{"d_mlp": 1536, "norm": "layernorm", "norm_place": "pre", "tie_embeddings": true, "init_std_up": 0.0182, "init_std_down": 0.00454, "init_out_by_depth": true, "lr": 0.00146, "lr_head": 0.00881, "schedule": "wsd", "decay_shape": "linear", "doc_mask": true}
MLP neurons of a small language model. Each row is named by its layer, matrix (up: input weights; down: output weights) and neuron, and shows model dimensions 0-169. Each number is 500 + 25 x the weight over its row's rms, rounded and kept within 0 to 999. Numbers have three digits each.
A block is one neuron, or neurons of one layer that tend to fire together. After each block is what it responds to, as a language model described it from the Wikipedia text at the highest values.

L3.up525:508515501530493478486453511489485539513513445522501522470455483490507475557496522522475496483477480493501547473496536534532535477534526509518507520496471487480511549484454513508458518501520497489533495512500466449548504545479466537518511525483512494518514526511511498483487487483528491509534508488508494495453510532466477466507503450509490546458517468484507513504503501508516522555503509490514488516489478533511496489486534514522492493527504497539518498511528503521520522529468545495518552476475510512478515475
L3.down525:496484512507508517465484485515505491487478500555521469580496521496488530467504519536499543539502494462476548529532516502502476546506443480496510501534511518467549510548483484517488480492527524468483496488512528505532484531474493521476489527503504458535525517491473483547468516460533447545515532511522570489475530514482481524478486477501486463505504521514502504493504487513514494488437488503485527498498505523518467466490493487528510526501476529534496476517447446478457542484516512494509503515495473453507502549
L3.up911:553518525495506503508480482513522484510473476466445479513498492493476497459497508515510481512449437480492477491534523519482495500513525538508499474435469535498506544514488472465463524513492485479499492547580497497482474558490515516493492473473503511509534514516449476519515486485485489500506492527514503517517483513542463511487472519518518507472504498472493509467494483494547455479519486461536492525486517541508475515486497474478490500522467551527510503515527446500490517520468526475475504495439511483482498479
L3.down911:507525502485508518435488491472558518522536500500536477529496508494493493491491530502482525510484524558527527534519530479481542493470508491492492504500514499511505469488449520476489525497507505515517510526481505518514451472487532521523465480529532476486496466548495505532472510497471509492452514482498543483485475522500467507514492508503479513541525534528487472512483561500518538549514499526525494482467515541513456494483497484500422453541507490503485478512476511461494530513447474513513513534463457533502558478
L3.up926:525529474456444489522486471505496490507484485502529513536512481503480467535483503511519490518425509496522510501484483498506459470508491512534503522492463509535525540501500482467484514523531524466475469498516514459524489501518497454481502491483479498511475512489523482487516491504458538465533510493508515454453498511524553449521505523507515534485482530479508503488458524469481503522497501496542456467494471529558568516506489529561532498506483487541505512488490496494490481501449526480487488509484485532453524483
L3.down926:487520455520535504476525585488508517534514516517532492471506523510492490485481547521520531485514508536481486493518525511511488501506526534528499481571466511464488473467474479516491479469530515524462518456484497510493500502523517547491475521545504479462503496527511550505480557495533486498496532512470494474525455499510455468496508561492513492487493466483512563536554526491480536467529515532484542462511525517522494510490463496497494521468526510505486499497485519420483526507517511501496475527542514499455500504
L3.up1187:517501527493489482483481517453511459512518510500533502537479480516473459488446522467480475489473509487487486527544511512501499458517497466469495513507513524534497535502477514534448512524470466448487480497499506511521515465511519475509494507504505488486486533493488493488561497474494465492527514501470475505485515513467468523501494484500500490501511462491507494502529540537499545542492502515479457552532492492517513522556486512521468506491479505499524506464496473449489575471475560497512520471469535541523520519
L3.down1187:526545459496542484509469537473503492478463502523499496505511504535502520505488445500504509529500510459477448479460506506512502519477488507494459529523478478487549528491520485492492524473511542462489461464515541449496515479491431554555544547527495507484501509517515490467489506489487461493500517460507492491480534523486508484505499500512470508534519466508493493507495495540508507520478535479477489488453487506499499451499461513546531503539531567514502515479502499523514464472505545469527537504543516550532523496
Responds to: Fires most on the apostrophe in "men's" in sports event names (men's singles, men's football), and weakly on mid-word pieces such as "men'u'", "cer'ti'orari".

L5.up784:448501502510518488530493519433462533500517511533470465525510491515502476463515482503541510502507502484506514490552523510500553524486477457525501469493480507495519537527476499497473455476477496496527478526485482508545505486489515527498519545506513478513539523519430514511491503478529502548517502525482526519484537499505529493515452504500498524516477495458555464503517508502515513520518524503496507515565500528486543513513506476519514525512557488478528545583482489457468478528520515487507492474503544518463524520
L5.down784:502514470498460503541496524482501484507480492510505515521505521469490509488516483502525481502519488490474504486492503529517490443516471543471513557489503495433509505508501563486555550508521507501463490457488510482498471495488520505484467482477521504517547479539477541540499507491496496545502510469542509504537476474480487478503438445499512519529458549493515495495492497487488514503513553463470558504512499512507522492528497516517479468481515491525454483500497481484528538509497512527510480543447524530506502520
Responds to: Apostrophes in contractions and possessives, strongest in song titles (It's, I'm, I've), also word stems awaiting suffixes (remember-s, emit-ted).

L2.up40:479542489515506475482540477514493490524502500487526517502512477492444493506475483534531480510475495474509538526449541478521460506510512477545479501527510499506456499532490463529522479461493487464462523540547479528523485445471508508534439440456490492489470512510486521534499516474508486474498495483500488478476467500522471477488482524537490509522489511518538483479510534502515468467499485530545520491523484513499482547494480511503511486482451472466508538484536496504487509544469459461520472549503490519505532529
L2.down40:492518491554516473499520499451551531512489522456482525506522491516524502475479497516510490487527499522526517469459479528524537506504510524500495510497494505500510496492481484508448516465474529522487483502528495490534497488518522520546500515507493478508458516498487523497499476502429505485449495429494506521527495507468539502522508462464499549533547534491518499512524521473513524534500501516518524507476536522524506483440498452476501482481538517542537490491477493536540516456538490518521474472488459495510517472
L2.up62:481496521510453473509473515473501544477523439475484503516507501478505480525511491500508480493499486499517500476502462479520496496483527517515545472441474521490468496492486497468487505495487482442484511519564501520465532519507530502500508534471530470530485536494518468518493525524505505475506488488526469508511488463529493528514499462526544533477489552485483484532535534524507474488489536531513499502516479518476473486459538492497545461506478510495483526506551460488530454496481536487480481541512519470511464498
L2.down62:525513518541490491501493484496483481521542503528490534523503488541472448457501513500525497506475550497497465473501536518499523469495473529542513462517520472472547512512477470526514515486495501463466501527503522484534476483505492542543483512533483551453507481447509488527544499476474517521475464471520492511511542433516488520520545510494470471498471540531536500472514473471547511463484509479504457523504491542506511511535496504535469472465498533497494505536513488503487518501493512476537514514477551539528542527
L2.up761:491507494457476526528479531501514511504504522504513507480544490474511474491500491531510519521524496495517509433460519523489537496538507518546506456493516511485450497516498502518506482518506497497522511446540488497528526500525471484479437499491495450509501523489530472522524483508498498521509495475527488535471472477476481484519575500539491515470510471523505530515519486467482480478481527529531530487536476488488476510464487526518509495497493497503498488515537522538553462516487463530484504501522546468530532513
L2.down761:518513497509543460483512494533485485502501543482464530515522487515513469491498526532518515540512523451494492475558464519508538506478504499521498499476500475514515517502522535460472488473491502494469486476486439518469495514448514492504480516505517449494504518466523506515484509504457497516480462457462462494517502531512516501485514482518448545527508469500472504520525522514490497543491527503517490482530502519476499505506474492472542459515524494547527479494499516526477488486492481522503508476539510506497484492
L2.up1086:488543517475462491492511503498487476461531528527504520513485517529531466514505488506512474513509490471501525518504515518512512514504518478541505480500541503480539529539495500464536531533484529522524484541541480517542507476471546505513503529509539499487514525525558489484479486493491506475508518473556456485529524490501459533525514482482499478451514552513503472532498505487507492478455519507523436519489479509473496517482537493514518533475471504480507547461511521494549487498538480506504483576449520483483578489
L2.down1086:505474527511487524504485504567501498474501494525496464505468495522462512513509488513538488532492493482495483512554547519524482449474480463477473476496500507482504489536493519469488535539511524492525518514482480499489486438481560500471472513481503510474529526436529481496497537511465457502493513496520514511479514530488484488485553464477469535481492541502486492454517565455507523483494505482524504500490481498565505471501486501535498508537510462537503522487486474495509497473486531489450492560515521520534520524
Responds to: Single-letter "s" word pieces split off at the start or middle of words, such as s|tandalone, Sub|s|idiary, co|s|ine, and similar "co-" splits like co-produced.

L5.up772:501460550491518505489469498504492504508513536506504476524503501538543477509509538518466518491488487503462513530490494526499522528514482503490485520519544514456499455461474487487465485449517506504503513513494506487507510507540530485515498510523522519521497436508493459531508456509518511546531454498508523511515498523460486499529537521514505483488489488493514479500563472528477507472485513499495572534494510458485495488548533490522484470474484522506433480497509486483478462534522454509446495502512485522484536515
L5.down772:492536491524471507526486524520486542500502414479476527493509525484511503474520518510515528530526524474498513530517490501480519499481515517488472477498479444500484499461474460495457510505492514522500500466488483477522507488521515485444480482520507446524508490512490518454541426489507432470486494524544507547507472508524511525547504486487528525496517490481500523514530482480475478537486495473523527507483452535519464516533486546537458507500507496503530463503498527515512496485516489558486520495526526512492525516
Responds to: Fires on word-piece fragments, mostly a lone "s", inside rare proper names and foreign words, such as Li-s-burn, Tra-s-andino, Lu-s-itania, Cor-s-air.

L5.up922:513488542549510484488467497510503466511522545528509527579515482468557489483504506500470486506509518503479513523523480514504515522466529438484531517515480509482484467495506509517508508496502476500513478501473535546506433500498518491491502523541513483507473514531478504488522532508553497514490491560474477494501485449472470506458510531520516520469504495499477514509510496541493523508507478511472501530480522524529499531468541505499522500531441474505510509494528458489517516457502515506529458540488498500476490524
L5.down922:507497488479513469548537496484496498536502478529482471522523503502488508482483455463496510498517479493507446487502531490499483500495528527501460501455463501512513540541472465458479531472486500501512487536514524509531489444493527531525514503520473530471504461483515510510492490531555514477467500501480518488505508511520490503480526508536554488454498510515502523459501494508537502512491482496521468477490491494500546469501521512527494512478516535465533529502514474503463474514484532511484472491539525526491512490
Responds to: Later word-pieces of multi-token proper names, mostly person names recurring in biographies, such as Frank-lyn, Fied-ler, D-owie.

L2.up221:529507473513522512535513504472544495514512505509567481491463462537456488470496526481483513473492536513527498516501479511540496521512467458495490495546486501464499483514497523490502504504535488522516545509493530510479519468493496530484454501522550535491491470465481478471559505476526469508500518515497485478494493513480508488491506536530552528458491483479486497478479480521492483524550519489543487517489472473488486477460566470518529503564470491561493531513503499540454522527523477482475518486491509479486492485
L2.down221:490535567500502515475507497512488517498510515523484492487482496469492530475479447521524489495467493472511533550502538524496484492496522519481499453502516502514481533472431459530473506521488490520453529451493487515485483485511473505452498502520534502484501518495480485539489529473503517499529474516505482487504491455494496489553563507480479497510552486511472506489505525436504500528483483478500510479527496484521501519531526522531520500520508507520501498462489513484548480490500488515472497486515533486476523546
L2.up647:505493511528481523509457509476557512510515499487512494497482468459483485451508483538487506500513465501511528497533502492522508524515499495493521475494469521476548453467483515536450490482470472530464496511507491473462455465472513531518529500485556500511491516461474465510537510488478485508519507485523514502507461470549496501490532527524491578511500544477524525441501452486509501515477525488512498469487438463490508517504518538488499498488438500522503473482471492523508505526487537516476517520498475551465479463
L2.down647:491485534499508500490551548471511524534496518523514491523515524545512500539531504481510483481473496524484514471480549486484493492547469519510470493526525502494495498512499510493520528525514489534453464514457502491498499495509480494468491469462474509511546475495537529522516473492490516468473492497515491476537506512489544448473525468463505513473472442518515533553487498503500520535484469482493498526513565524532497505497490465466484513452503513519516508473490507458519521500516453517524503503540511442494542513
L2.up730:490496509450512508475503509493527530466497528514458529491500500506491474497503501502497455446507501519504532552453487478508474496468484507485463459470495510502481519495518474466462457536482466499523444488531518533480481498484490468489471505471503481504510540524473506525484513488539535484453531496550499514480511462504516512514489570497528486498502505498481496519489518467482478524525501508493560490527527519478478474463510462547485521493466479520451514524510483483511524493454539532472510543473492516515490544
L2.down730:508525543512516482495507480498479517552483520456497505537487503483451496480477496505501469450532498504474516476492489539486468515511484474469497487497513474481512508476483500466517488480520546490480518505511525505538501475544472449498485515525509474479474520518511492498471501486514552479506511491513505526434461509483502505477537496478488538484496518496507491495477480470475509519486483470492500462532527505531500518495511475483443536486489493487474492524514510493554497489453520516531503520483497511475525533
L2.up870:501526530500487483494480470492509474494473549447507542495444502486471525505516506478480516478506489508521526501495469485498522547507508479527518515495514510494535541461538531493429492526500505518487465508524515519491534485484519522533504526508458437510526494507477473498506476505467480485478526524509499504488446527506489540464483575492529511510482527515535510527551523477480526545463498484517502555523542504525492498499488492537489469497492512529487534540492545476497493495545505461490486512504516475474472512
L2.down870:477517503495451494504509502516497483529501512524524492483523522501547506445520507499509488501510499499493493476470504509512470523553527476464499553482558528503448501478499496524488492438479494484519566470485489514519521515491528475491532483499514493514481511490507488480469518514549480497536493541515498518519438519501495480480556482513485533509524503487515458535479497508492458474517527515547496512513521490507480460506516482506490496499512534485523507527473472530515495538510507503509495484474482495466508531
Responds to: Fragments inside proper names right after the first piece, often a capital letter, e.g. O'Connor, Katsu-his-a, Pan-as-onic, W. in initials.

L2.up998:490514434529497459515473481504542477521501470488497509562448511478472522508494476524488521486509544507515581518517498507544521528537512510509523485515496521510487503518501490474471469480481484495469496505518503489494518495531534509540492498486532493503486506485546482474485509507500498456517488505547524462504473519522508541498467525518524459529505503497506500519519520480428499515523469501462537526505500520485474476518506505495511475443506501481516454512488544476490502492507542492489479548469543524495483526
L2.down998:448471499456485431528488511489486486469510498493494480527455490481506536483546518523458509538518540490475434487472510531479521481502476515500516459478468528530496510501478492458532496544477495477484502528484465497515527491521494506511474527506505449488518492527480518486483490495489484488474529512487476481476514480470521475480475461518537465498498505494515537500496503479479573517505540492467498471486499531562554453545538555504502534480512446532496499511506518460481505502477468494533553506469527456491494460
L2.up1335:501516485463532458454529456491457495497512490517451504540487514525472501479486537477521544484509498503494516544515517537528523472519525485533494490481531509497509509524524478478474469514457499505490517551499497488488492529466488504546501530482468526489503535511474533539496506498548524530513511545515510547502485545575528516466481507511531493514485540497550512480531489519504515507500502506485497526482479494494523488463503492515469500454503469459508412525538535500506494517464531483480452488502521550486475524
L2.down1335:521525495513502502566506536511522464467494513469491524487492521496507525498479490449511522528508503485481514517507503508506490491562481540524476505518495468522467520554473545474556492474517486495463511499470493490508520470553516504514492500501465513497535455491489486505539521531533502499488502467537513457472492502507483530457496453480494508478558485497543562451463485523496463478534536487504545536507511513536514460516497521520492517523499493487472510531508532515488508478498516511528507485468441489492453507
L2.up1451:537531496527486459515533496535523490513521510504495490507467549512518520487535516510490544485531511494496502542514501492498518486495499522496525501490541523468491513489507497475420473493473493516481508493483511548444526483512500508482517504503487489480497558485465484482474487544487541496536487516535502556501492500483512519485473508491496528499504491497516471514541454535524487493522498512539460484491493524472500514468493551524454487497526526531482454509486527493471484518504452494497501547508544532458472477
L2.down1451:533463530472496501532483533496527444516477494485544531505489508487506487533557500475493509518523472473531450530545497532473503513528511521513520522472496469494483515462490482464526510513502503497500484517499495491503537491543489540463498508548512533453484558491482517521493525523542509533512503496477534545483469484498503467483497473541517487507496508544495536470502468544505509490525513483502505467523444510524539529522483516554491493523523458527516497510462502484494496487524532484547528475508514521503460516
L2.up1513:496445462515494489492536512488512498522526498491489556543515431504503474483499524508479515469563501503473537517513479480487554507497523499505536506507486518517494517465528541492528526501513508472508476514521528535534535463523424486489506525479471484466494452463498507426521490482509529498516528515445518521463499527556501499511496496467565480508515542460496528536509492516446521488517486503499498502486473516477473496528431494517465524464498495457525502572503547511475509489510502490459545492497520496490474550
L2.down1513:496473499466453520490491507464542533506458498505525524483497513499524522458561455513466542513553478509496482516451477505508483458485513497489492485445516520513527467528479536518486483494539506491484464479504514551483486507475495525520509552469523478445443498506500548473476504488477517514534508488519453487505479469507496487495493482537473499518526512493493556540502474474516499412464501496466503510515482498511493498463494495507519545478476476481504494511522476493538526503532503463521510505550478447497508517
Responds to: Final capital letter or piece of an all-caps acronym or code, often in parentheses or tables, such as CCW-D, KVW-M, NY-R, ARV-N.

L5.up257:515519495508524544519509485478504473549494491455520451505512506494518523510485480506516512503496537493517474490547522478496497491493495448494515517482512469501503528494514505500543538501473513544550502440501527498485496532446509504536469515462484483529513539492447465483539515495556499477480498515466502502496466444499526496546494496542526519493468495516531532535560498486487503493533512518484502502484532487496489468460477526484530530523493504497494517574509512534498481515517512485512528527465520505467526497
L5.down257:488511462481512528546542519515473441512477535462489481525541517484499482497500513482477494532501503477529483550506535497515508518513517469516476517504500466506462509502580506475512512473467491552478507458497445499477464513514520513495483494479479535527484504487480480484489524507494506496497528489512519482509501462454511467484553506514456510512494525521484491508498496471492498506513503469505456517511504506439507522472533518529494473503518541485519521537518493524489493516519481473514499524525536475511476525
Responds to: Tokens just before an upcoming number or initial: score or time digits (gave a 9/10, – 8:38), in/to/born before dates, table pipes, and periods in S.M., D. K.

L3.up316:471487478538490511504487494513507497498525505530501541488530472502521513513502504530475554489485488488499501493525496529502471536487514498501476538505450505551492475480524474486503461503503468501502445492504514535551477515490472493501480485465542532533506547522544487496493537493495528510493495526504517465478515530523547476522493466484495530495477486522509504526493506504527476491512457500520477496499503517497503506482515499482486535503469496489474512505485492505487479475509514499482505492523551537484506497
L3.down316:527500556531483492483516500489556492502456524440501549508470553464529523522510498494501537481451511495480451503525505456481518530492527533456484531474520496497502516479533467464492492492531553479490490532479516509483515445500508483489521514547492495504488509475518481515562544495513469497499516472492488504512487553462457512504498514498517512553476536461495496483513491484462521492490521514460501472501509476518543515468512535507523526485487467517500494445527536499500495485513519491469496473512551484507522496
L3.up563:538501508464464491510500505496521516477519475483469510495495502492465531536479534513501464535510506482506493483499497536561492460500476491509462497471528500520488512532508479521547485517486560509523502523508546520525476511486506520474488541426554528502502503474548530514550496525495548485539522492513511518473537553494495446522492542509519494542537494516488499505482483482501488486462492488482534473492473505510548491479527465512483512505523491475516460524470502546504429491490522506481530508488490498499460476
L3.down563:440527528467511512509487462507487509552544502516545537517513480499485523462497486477496464504502517492473514466494497542510481542485530512501505523517515476509495540512485481481476524535517504497562527490531496518520504548570474475522450503534503482502482504500498521468473465519492528471520518482496480460518516531497466482465436479496471474514499526475498470553490481501489496517532511493441514483481503514526504498505498499534503486525481497542462448510508500549522533482533486498502462513512510506473518514
L3.up659:464464492466521472522493524484518502555467541528481519496458483518495453541506500534480486483532525473485486468530494461506486532474521528508511447500549495510508485508505501489477479486538500503451475512528532546495487484487536475511511515471549524518511474493477564514498505583494501511495507504479513522473505541486529490491488487518521545496506503522514480501536519479517549511540519513504501508556481466514477489521550533500514534484456510504473479470504497526487530495456519476476524436481513518478524496
L3.down659:525515475547534460483494510452446460475496475515494514516499504498479512522509529517481485501514518536519423532529502526541453523501500503480518481528502503463491554494478487536493528510533462495468489496464462499488509499534490500497495540541482480504486490478506484462507472476536491503486513529525506425525561467489501482500491510503462513519459562455509489488497464577524502462513511512502524535523525523486516479510478539498484483490489437531502469480449533447488465527503515511492508484498534493511507506
L3.up738:552516500490432504505508529499483513514504492472473576486502523482445532495501534450486485468510497471484468508462523557515535503486492487510539487461500478464545530451501501528496462507486491491514508521491496470487490493525526512534510551490437507477522482505549527513479501481515501507497514499470500507467520507488496501506482515514500500535510470474514516516546476490498497532495467490481499536466506490511536508427471511528472530513496488463545501466536498534505475448486503510525518472520491505458488478
L3.down738:449538520501526503451515496509526492506491519542544458501529527539509529496467458527521491514539497489495562493500516488496483503506502443517524489502502490479509526487491510531485488486500524479477522489487508531489485490456488487504492462507510504480535520495484487480491504511505521513517502503510539496489509502517497511532520458484500459515521542566485458487487527480536496484509459520483461506530518499498452501521511505472480466505501463529515472541493510478510495525499489449495504490469531495505467513
Responds to: Second pieces of proper names in lists, tables and credits: initials after a period (E.J., R.F.), surname parts after Mc, van, Je, and acronym letters.

L2.up356:534514533512484490510502506500491489456491487528507494486513542495454530504508521518495486528475501434510524550504489501455458551510479494538521454514475513504489493463540531509506486484470469463503510504518488511468542507492515528496449526504490472481478518503513493476505471504500539426484529482488483474517488492479475512470480543457567511485487528489496487478512498522478501433500512477490516524536504467512486511505474498504540492523490509534490460502501510532508497438514518511495504538472515540506484530
L2.down356:484527503521463486459504502481476482492494528482516485488520516541515486528522467569518522523510492536492529471468525461488475482465494472520557473492477544488493514509534447525480451539521512547529496508461457507476502482483471472504518542459549523500497500494497517484500483489487531518497474516496522543534512472509475518511512553512506489514484488509514509505507495483482519513489483515490481495538520562469463495481471477467494481494501487514509494496487442504549513532495488474514493504495539488466454558
L2.up1241:518487503510577499496499514504479506532463515475524531490479526491460514499516502483478495509507481475503563527495509478491498497499513469527516545469514529488523478513476509531493437470491511532517462445516544530518502487507502525526486496444552509500472498498469476508472493508502455462534515520510483531471497510486498488523513488472512527517483516450514517546482513521472482513501516487482481518549507500508455464525480523494535488474494533519499521520553517486548513476540522487540531480502489494510471489
L2.down1241:479454462487487516488471501473510497502493475444497476470478464466509527524495512493490489470506480483502477501450481505495515507508494544489498493470525527532539463486492490491552505533513474523507496500536469507540459472493502469459540504471491508513520517581514534517481496486460527560507514490515529490498466517513543461457516488524487472535499494528496495488521456540505475502544497524468545488555516512493497441501469472478519492506470481503514531484471516508500500500475496500470510505497506480505484498
L2.up1354:502507497512509510500519579500503515477513529502455558480501509534512507474494497479499524456547468504531536506521481481507479525517524486487474487441503515485519544531583505521503510532515494534509446525521521539492461507482505527480521504452511485510494533538501543496486500526530459514512504509480506507476482512487473491507495512506521576513467521503514505515489522477530511514520496511481484490494490538471484521515511491477524535446460465487508478533497478525539503431516514529495520539512502521489457524
L2.down1354:490526465501530531473508480508477514538479522468505440506512477533483467496498521556533478512521497509515522538462512512522517455496485501513540481555468486498510510529496518463471530525482521522488513484452485490498497508511523518502512498505493515506487538512507490496557559464496480476476535540509498481476500466537515501517511489550492532478501499496484534479473539454480446463506479529483487509484477516490519497505473490492493499503444539530526482546457476495483491499471491479484550523508487523525527451
L2.up1471:486487502500494500517487489519474495529508523493509484479541544530438521531497522490524531483557502510515501549513513499501509454515472523514547526445509485486492496441527509520504444470480519524521544476506514492483484494508521502482515494472473491507512500493485534488524486500502445540497518489502490524494486475545523508522529507485555472565511541498497489488481509522508531465497520480492479534531468502471503471517507522484529549464491499472525488479526501515488495478493502503451478484461480524561475477
L2.down1471:514506479504498483496509478494475459498510491514484502514487445497420521477470526502511468469515524495497488487516478472481524462454458480511521505495500498509512444480543464502503488476536458468517545505501508477485459452476486527477526480500505502526512498493481496474462519483511487497529495492500495463479502477501507467512488530485501486504509546498516479434506514531486488518494463463474544495513486499474488510509475491490494503502486476519538492504546498504481494534488506495549507479515494511506494495
Responds to: The period after "St" or an initial inside proper names (St. Mary's, St. Augustine, R. de Boer, U.S.), plus other mid-name pieces like "of", "-", "Saint".

L3.up79:507529491526458512491491497521505536496500458494476524510492509504526479453509561482528470535511505478528481527500468467501513452483546495508514512465501479514478518517494468498501493518453493497462478511509505466487496511515528510492488503484536499482470496542514472496520466459508505490530519494489488473498496482555510500504498445519503517493462470529481467513517533482493509482507515474507477491520540488515516504488532489541490490497503495516499484504494473494521475532475514536501512516503541487479506480
L3.down79:493496500486508495471511505474448481465528476518523514515520492562469472505495498532517466524497506518534518529580530522531505482481526475518538487506487468498498478495519508523500535508496515494477499519471512478498449504498538517484535524443500510490488516470532527490487483494505470510477477410495476517494496498457489528467546517508461521535480451537527498479524437549505538514520536530489494496489519518513503498503489465513481518532473525498514529509524472511498483522543492508488516496518565515507477495
L3.up233:486461534517511486523510475493514537568494481515450521523532526451501510551515460496536554495534456428535485504479494544502465452455483470463510452464471533501497483477486498508469513490514507510481462483558525540526491535506466476512490461467502503534505477495499503498467456515484468481526515498517488523509485494505471506554532513486492538507470485558441493496493490492522546494496507512490524497518461487500488490481498509495473506491494488523504487490537549454493523494489547464509542524481481506485485509
L3.down233:522522520503484522487494465510506470473534492490473491491514446511465484468468516528489515473477513505509512452510506481488489499496490470487502497426517492518509473464495491509512493464491414517523484494515476501501505492482510529512487484491496488481499526479476525473475480505504504526536466514503471529524550498558540500521481489509513477503472502522490536484477479492517519488500470487523446473456486480508450522497542497519494523519534494510465459524505532510535484510535492541485527548495512447495523553
L3.up541:510520487484452472468464512512507471521488486487506493505485489486486485507500480523502493430511488478464497522505491493513499532491480442498486482450546490494493523511537492476528507564504532508468488512533539486483540467521516491518502477428512516437500458498507491483467475531507435501468526511469479492475487506504490471502504484491488473494510532487493498558551493481507529521517513533459517518522532485531535488530496515536489508501506501530495503488496511510509484522520513472525473536503490482514533489
L3.down541:494513495571526510461521497478487507536471539526523502491487528520482537522508501470527504533500524513480499510492474473527476535535519501461548501499542508537470506504501523511495520467517540465497543494489469492531523484498490513518530484487502476446481555530510559531455481488528523541484495511511505530492512513533504517522516494507486470519459471506518513495509478492532470464517511495493475511453489497492500462532537495508506486499506499500503487538499520501530490541527477493490488496518533471515479514
L3.up877:487445477476465478494537477460518513515505484523509528527496493518535499504555475527530510494507501503497515457536501496496540511516506461535526530516489523503483544480503464509495503477510511517549499532529518511475496487511530545512468508506526481494479488481499477491482463525463520517506510505492466505471464512525483514510521513506492529459508534522522515532545481543515458488527484535458497525503565499465436465492470552485473467533459503520490518517480565492522506492506519556479578518478506498536502490
L3.down877:495536530497497450505481469491504512567503527521500499506458465493479523456524498469525521493506503592463524522486486485482497473492521480507505517539477542425550500483500513532559480495499508494506486489516554487508519533475473484492494504478503525503495493488502457484521476538518534494498488509484546530465487514466472520518569524501527507479440481466505541484503497498432516497493517436452491480512478478475517491527489509480489496469503507466488513507516484500473532490554484492472503521505544502530480495
Responds to: Periods ending abbreviations that start longer names (Sault Ste., U.S., e.g., vol., No., c., Inc.), plus pieces mid-way through proper names (Ho-b-bit, Lo-car-no).